From a checkpoint of a small transformer trained on Wikipedia.
Size: 8 layers, width 256, 4 heads of 32, MLP 1024 squared ReLU, vocabulary 2048, 6.04M parameters.
MLP neurons of a small language model. Each row is named by its layer, matrix (down: output weights) and neuron, and shows model dimensions 0-127. Each number is 128 + 24 x the weight over its row's rms, rounded and kept within 0 to 255.
A block is one neuron, or neurons of one layer that tend to fire together. Before each block is what it responds to, as a language model described it from the Wikipedia text at the highest values.

Responds to: Mid-sentence clause breaks
L2.down45 [ 89 125 124 104 134  95  81 125 122 136 134 133 133 126 141 112 170 103 149 173 132 114 122  91 136 159 150 102  91 112 121 175 152 129  92 144 169 102 195 133 112 160 115 143 107 170 145 114 133 153 150 139 146 123 125 109  87 106  94 110 151 139 111 132  89  93 120 127 151 107 129 167 143  88 161 145 168  71  96 125 137 147 198  64 143 136 154 116 129 139 113 124 167 116 147 124  94 116 121 113 130 132 103 171 145 141 132 100 152 136 116 133 126 124 119 108 108 123  86 137 147 130 139 146 139 147 132 146]
L2.down548 [139 102 146  98 113 156 106 113 118 116 121 133 111 140 182 155 144 168 135 121 122 118  75 112 115 141 131 130 126 166  83 118 149 163 104 117 102 112  90 124 179 126 155 127 124 190 103 156 128 133  75 118 115 135 163 120  69  89 151  91 153 171 108 114 132  83 120 136 150 117 148 172 134  88 168 169 149  82 125 102 119 132  66 111  87 106 110 127 132 123  98 129 155 135 140 167 103 141 137 163 141 120 125 133  95 112 149 147 100 164 128 168 138 122 104 139 145 109  73 113 102 155 130 116  98 133 107 137]
L2.down575 [104 119 138 133 132  74  81 124 113 132 141 114 101 147 143 142 183 165 155 212 128 120 116  98 129 113 127 159 117 148  76 160 175 159 111 117 131 125 184 104 124 121  99 119  90 114 150 170 144 152 111 110 139 120 132  77  87 110 105 125 152 148  79 125  63  74 124 132 150 113 151 176 106 115 160 162 142 110  94 119 125 130 157 154 130 109 130 177 135  92  57 135 119 104  81 170  97 138 143 131 123 104 145 158 127 125 129 131 145  91 115 122 101 129 108 121 155 128  92 144 147 169 134 126 110 150  96 167]
L2.down617 [136 124 173 121  99  58 126 110 135  78 152 134 108 158 190 158 130 150 160 200 135 119 102 122 135 135 145 126 131 186  93 119 158 138 109 117 114 154 133 121 155  90 123 145 129 168 101 112 132 119 132 144 125 115 122 121 119 104 175 132 156 166  72  92  78 108 115 135 103 124 155 144 117  94 129 176 113  97 123 114 127 133 119 164 157 113 131 124 145 116  91 169 132 117 138 142 110 121 151 121 138 110 129 104 122 113 124 150 104 103 121 160 146 104  83 141 114 125  79 125 117 144 152 113 122 190  89 124]

Responds to: Phrase-ending commas
L5.down162 [144 158 124 132  99  80 171 150 105 100 102 122 124 114 137  99 121  77 154 127 119 104 109 133  71 173  92 106 121 117 128 165 135 174  96 105 112 158 128  87 127 126 151 105 147 134 128 104 147 140 129 128 135 167 138 156 146 110 117 117 126 157 155 138 117 124 149 131 143 119 118 146 141 155 107 148 120 110 161 101  84 145 187 136 160 136 126 142 107  71 145 140 113 109 153 160 138 126 150 151 153 116 103 126 113  90 105 122  97 129 115 139 167 145 115  89 120 123 121 164 129 157 114 101 124 146 127 103]
L5.down181 [ 90 139 151 111 170  85 142 128  84 136 134 112 102 124 142 158 156 159 168 150 106 139 128 135 113 178 116  96 171 137  72 100 152 145 119 134 101 142 149 128 117 143 156 108 164 105 129 143 120  97 111  99 175 107 131 122 172 113 118 110 131 106  96  85  95 158 101 137 163  79  93 140  89  90 138 107 121 125 114 145 118 105 137 155  99 136 103 158 133 138 114 136 147 121 110 124 128 149 152 131 124 125  96 127 129 115 129 118 122 139 161 180 143 100  88 140 165  97 121 155 115 136  88 151 165 120 106 162]
L5.down220 [135 142 103 135 147 126 236 158 108 126  87 141  93 135 117 130  93 126 155 155 177 126 157  99 134 125 106 152 119 124 106 123 124 123  73 115 112 140  74 150 141 135 132 125 146 144 157  95 152 163 139 119 144 115 135   0  98 147 123 119 156 192 125 103 138 121 137 156 135 128 125 147 102 120 149 161 134 145 118 118 127 143 161 182 165 102 112 139 101  98 128 170 141 107 138 121 135 127 139 138 143 128  93 123 110 105 129 134 164 140 151 107 164 136 102 131 145 130 135 134 124 149 124 149 116 140 102 142]
L5.down320 [136 137  90 123 170 124 121 134 108 157  70 157 119  88 133  89 124 160 127 117 127 128 120 154 107 105 121 154 126 134 135 100 142  97  73  91 138  97 117 165 103  94 138 115 151 162 198 120 106 157 138 131 138 105 133 235 148 194 109 137 125 128 104 115  52 168 138 127 148  77 167 113 101  99 134 107 148 123 141 149 122 135 118 106 110 150 123 136 110 139 126 129 112 107 132 167 103 114 148 134 116 141  97 117 128 126 138 134 143 164 134 142 112  95 102 143 150 122 144 117 112 113 137 164 141 105 105 117]
L5.down338 [154 170 146  81 109 152 157 159 159 129 108 124  88 119 142 135 146 141 107 121 153 145 142 152 143 106 140 127  99 130 119  97 124 109  88 174  74 106 109 155 172 114  98 126 143 134 130 161 148  95 143  86 163  78 137 161 157 157  94 146  97 139 142 143 111 113 140 133 147  96 111 133  91  97 136 118 103  94 127 100 134  82  98 166 132 155 117 175 141 139 175 103  97 136 125 128 135 109 121 111 146 147 121 113 130 122 142  67 104 119 119 139 123 108 123  88 150 108 150 158 126 167 149 131  94 135 110 105]
L5.down446 [133 102 118 124 128 180 160 146 137 148 110 157 134 118  81 136 127  93 116 127 148 157 134 133 103 130 121 157 106 119 134 168 179 146 152 118 119 136  78  89 111 128 148 139 111 122 102 177 132 135 142 123 114 153 120   0 125 123 114  67 138 116 115 124 143 103 117 140 135 146 127 159 112 108 129 118 125 175 127 116 101 101 138 109 120 124 159 103 123 132 140 106  87 134 140 132 104 129  98 147 117  98 153 121 150 158 158 128 121 115 111  88 141 152 125 133 135 120 140 153 140  93 150 134 104 117 139  80]
L5.down459 [112 150 118 138 131 137 134 175 138 106 113 132  91 144 114 112 141  93 158 151 126 138  90 128 112 150 123 151 147 132 119 129 125 110 118 147 109  98 106  74 138 140 156 116 142 141 162 142 107 151 147 130 121 101 141  69 107 153 117  78 137 139 101  82 117 106 137 141 141 146  82 171 108 139 122 129 141 136 145 157 147 192 129 142 215 120  73 152 130  82  98 138 100 149 157  58  92 122 115 173 157 115 126 120 103  83 112 137  91 114 134 127 134 116 112 113 106 118 127 148 132 143 118 158 117 112  93 118]
L5.down487 [121 133 128 124 143 127 184 116 144 143 113 159 103 146 150 103 133 129 153 116 151 160 120 164  72 120 148 121 137 136 108 130 105 159 126 153 106 114 122  93 148 113 122 148 120 166 136 137 110 150 168 153 109  83 168 118  97 164 173 112 120 122 143  66 145 104 148 140 125 103 101 175  92 139 144 135 137 136 145 112 145 137 138 170 141  93 113 137 117 106 137 141 152 115 119  63  89 120 133 178 141 120 118 104 102 145 144 174 141 152 108 144 182 111 102 116 127 110 137 157 144 166 100 118 109 112  73  89]
L5.down510 [ 96 110 108 124 123 139  93 172 133 133 125 104 133 141 143 143 119 139 114 117 136  85  92 147 129 181 110 121 132 127  94 124 158 117 183 138  88 101 116 111 102 108 146 187 114 127 102 136  97 135 120 132  96 122 110 173 116  99 105 164  78 115 165 137 142 129 127 181  62 127 114 131 121 158 152 139 163 134 142 140 113  96 103 108 100 146 127  97 131 116 138 172  85 138 122  93 104 133 157 160 129 121 117 126 106 161 128 113 106  95 190 148 131 126 152 188 114 140 103 120 126 125 120 138 143 127 122 129]
L5.down562 [117  88 108  83 175 139  85 156 156 144 163 143 120 140 112 182 142 109 171 147 140 161  63 139  91 112 135 106 143 150 116 137 153 135  98 120 108 128 189 101 140 107 153 134 145 105  67 151  74  98 107 126 104 162 122 135 127 159 112  97 126 134 113 106 155 123 119  93  97 121 114 143 131 116 132  88 141 100 106 113 124 115 183 144 132 104 139 139 121 131 131 106 123 118 141 133 113 116 162 128 104 111 119 108 184 124 116  94 115 134 129 118 139 168  98 108 155 132 139 159 101 134 107 135  95 130 131 103]
L5.down684 [135 131 138 113 133 112 126 102  92  94  98 109  88 118 136 141 126 116 128 113 161 148 163 127 101 162 139 129  93 139 126 132 162 115 104 149 115 173 136  97 117 128 109 123  99 159 144 155 142 145  83 147 117 132 128 150 196 152 113 143 136 140 107 123  99 133 128 124 202 130  97 147 113 106 112 114 110 132 130 133 123  84 123 148 123 159 130 122 134 133 136 120 114 139 149 150 126 128 107 115 131 140 164 117 145 167 104 126 163 171  96 177 156 146 128  97 153 117 169 143  92 163 119  85  93 151 122  95]
L5.down707 [125  89 114 104 125 104  99 115 144 116 140 141 128  98 135 152 156 153 106 155 143 122 133 110 121 135 114 145 142 128 137 148 136 166 117 150 114 120 117 146 152 146  85 133 118 146  94  85 112 128 119 126 126 127 113 135 115  39 133 164  91 122 138 115 154 153 184 120 140 130 112 144 152 130 109 121 123 107 122 118 169 127 193 147 130 132 148 123 130 126 136  98 111  94 154  88 141 102 119 163 146 123  82  76 140 145  85 100  65 122 167 150  86 128 176 138 113 124 133 102 127 119 165 172 134 144 163 165]
L5.down769 [133 100 113 133 105 117 149 125 145 104 116 113 152 146  76 119 118 123 148 107 152 121 114  98 126  77  76 133  78 157 120 121 130 157 111 143 111 125 139 162 148 138 153 109 121 148 124 109 112 131 128 133 134 112 119 108  99 159  85 145 123 127 171 145 115 115 196  94  98 171 113 151 101 133 156 153 112 121 110 149 102 113 133 114 114 109 125 142 113 106 130 114 140 168 141  94 183 104 120 132 159 146 123 110 172 127 149 173 131 124 150 106 110 161 129  77 102 123 150 130 127 149 188 170 132 127 145 130]
L5.down781 [136 106 146  89 166 135 140  69 161 158 165 116 157 140  85 136 124 158 141 187 134 129 143 118 141  95 117 120 113 203 142 141 171 142 112 180  89 135 142 128 117 179  82 139 109 126 127 110 160  90 108 115 121 134 113  68 112  82  77 142 122 148 120 106  96 140  84  97 155 123 136 150 118 130 149 177 132 168 113  96  88 144 125 103 116 128 128 105 147 146 100 160 120 141 163 150 120 113 160 127 126 108 140  98 124  89 157 121 135 155 124 123 129 110 120 141 121  99 134 172 137 151 127 124 146 165 160 111]
L5.down965 [143 125 123 123 134 165 147 180 162  98 101 130 129 126  94 134 148 100 105 157 116 137  96  92 115 140  79 122 152 122  95 143 129  93  81 158 123 163  37 142 129 150 147 134 118 126 124 145 127 126 125 120 141 133 130 120 125 162  88  74 132 161 111 159 139 155 124 151 147 115 127 103 112 155 147 119 186 127 146 144 161 149 138 123 119 125  70 135 136 174 135 142  95 107 117 163 116 120 111 206 139 147 118 140  95 135 187  90 174 139 124 126  91  79 122 135 135 104 103 129 179 110 147 127 108  75 154 144]
L5.down1022 [135 126 153 157 117 127  99  90 102 149 195  95 158 138 148 135 134  99 141 115 116 139 118 118 123 142 130  94 117 143 151 149  71 122 125 104 151 152 109 154 112 109 143 142 116 117 113 111 110 123 113 121  86 123 166 200 104 126 138 144 167 106 137 120 136  92 159  97 152 141 129 117 129 119 141 116  84 122 118  71 108 133 143 107  83 117 120 117 109 141 119 176 171 130 103  93 165 103 182 106 136 115 113 106 107 112 129 135 162 181 121 158 110 136 172 141 115  90 137 135 134 152 171 120 107 134 118 147]

Responds to: Comma after list items
L3.down278 [156 135 148 140 114 148 114 127 156 119  99  78 135  71  64 102 105  95 127  88 134 145 147 103 142 152 112 165 144 111 133 128  77 127 145 122 134  76 138 133 158 151  77 107 112 127 140 154 156 129 153 102 135 115 127 119 122 142 108 119 123 116 112 123 114 148 153 142 131 149 109 135 122 120 145 105 105 118 127 159 129 102 170  86 129 120 141 142 166 143 141 149  89  90 129 147 110 131 100 165 140 125 125 128 140 152 153 104 116 160 117 146 113 138 153 102 115 119 139 128 121 106 125 118 111  96 158 154]

Responds to: "the" after prepositions
L3.down14 [161 143  88 135 171  81 141 107 133 130 151 125 164 167 113 111 134 133 100 144 140 138 126 100 129 102 131 184 124 123 155 127  93 115 142 142 182 106 113 126 113 109 116 129 132  89 123 118 120 109 179 137 141 124 108  71 141 145 144 120 134 133 174 165 155 123 159  84 153 145 146 139 122 163  71 130 151 168 143 175  94 122 153 119 127  57 127 119 144  99 164 122 143 151 117  97 142 113  98 116 114 136 118 106 103 131  97 101 184 142 109 117 142 126 121 110 140 108 120 124 108 119 147 139 128 121 117 153]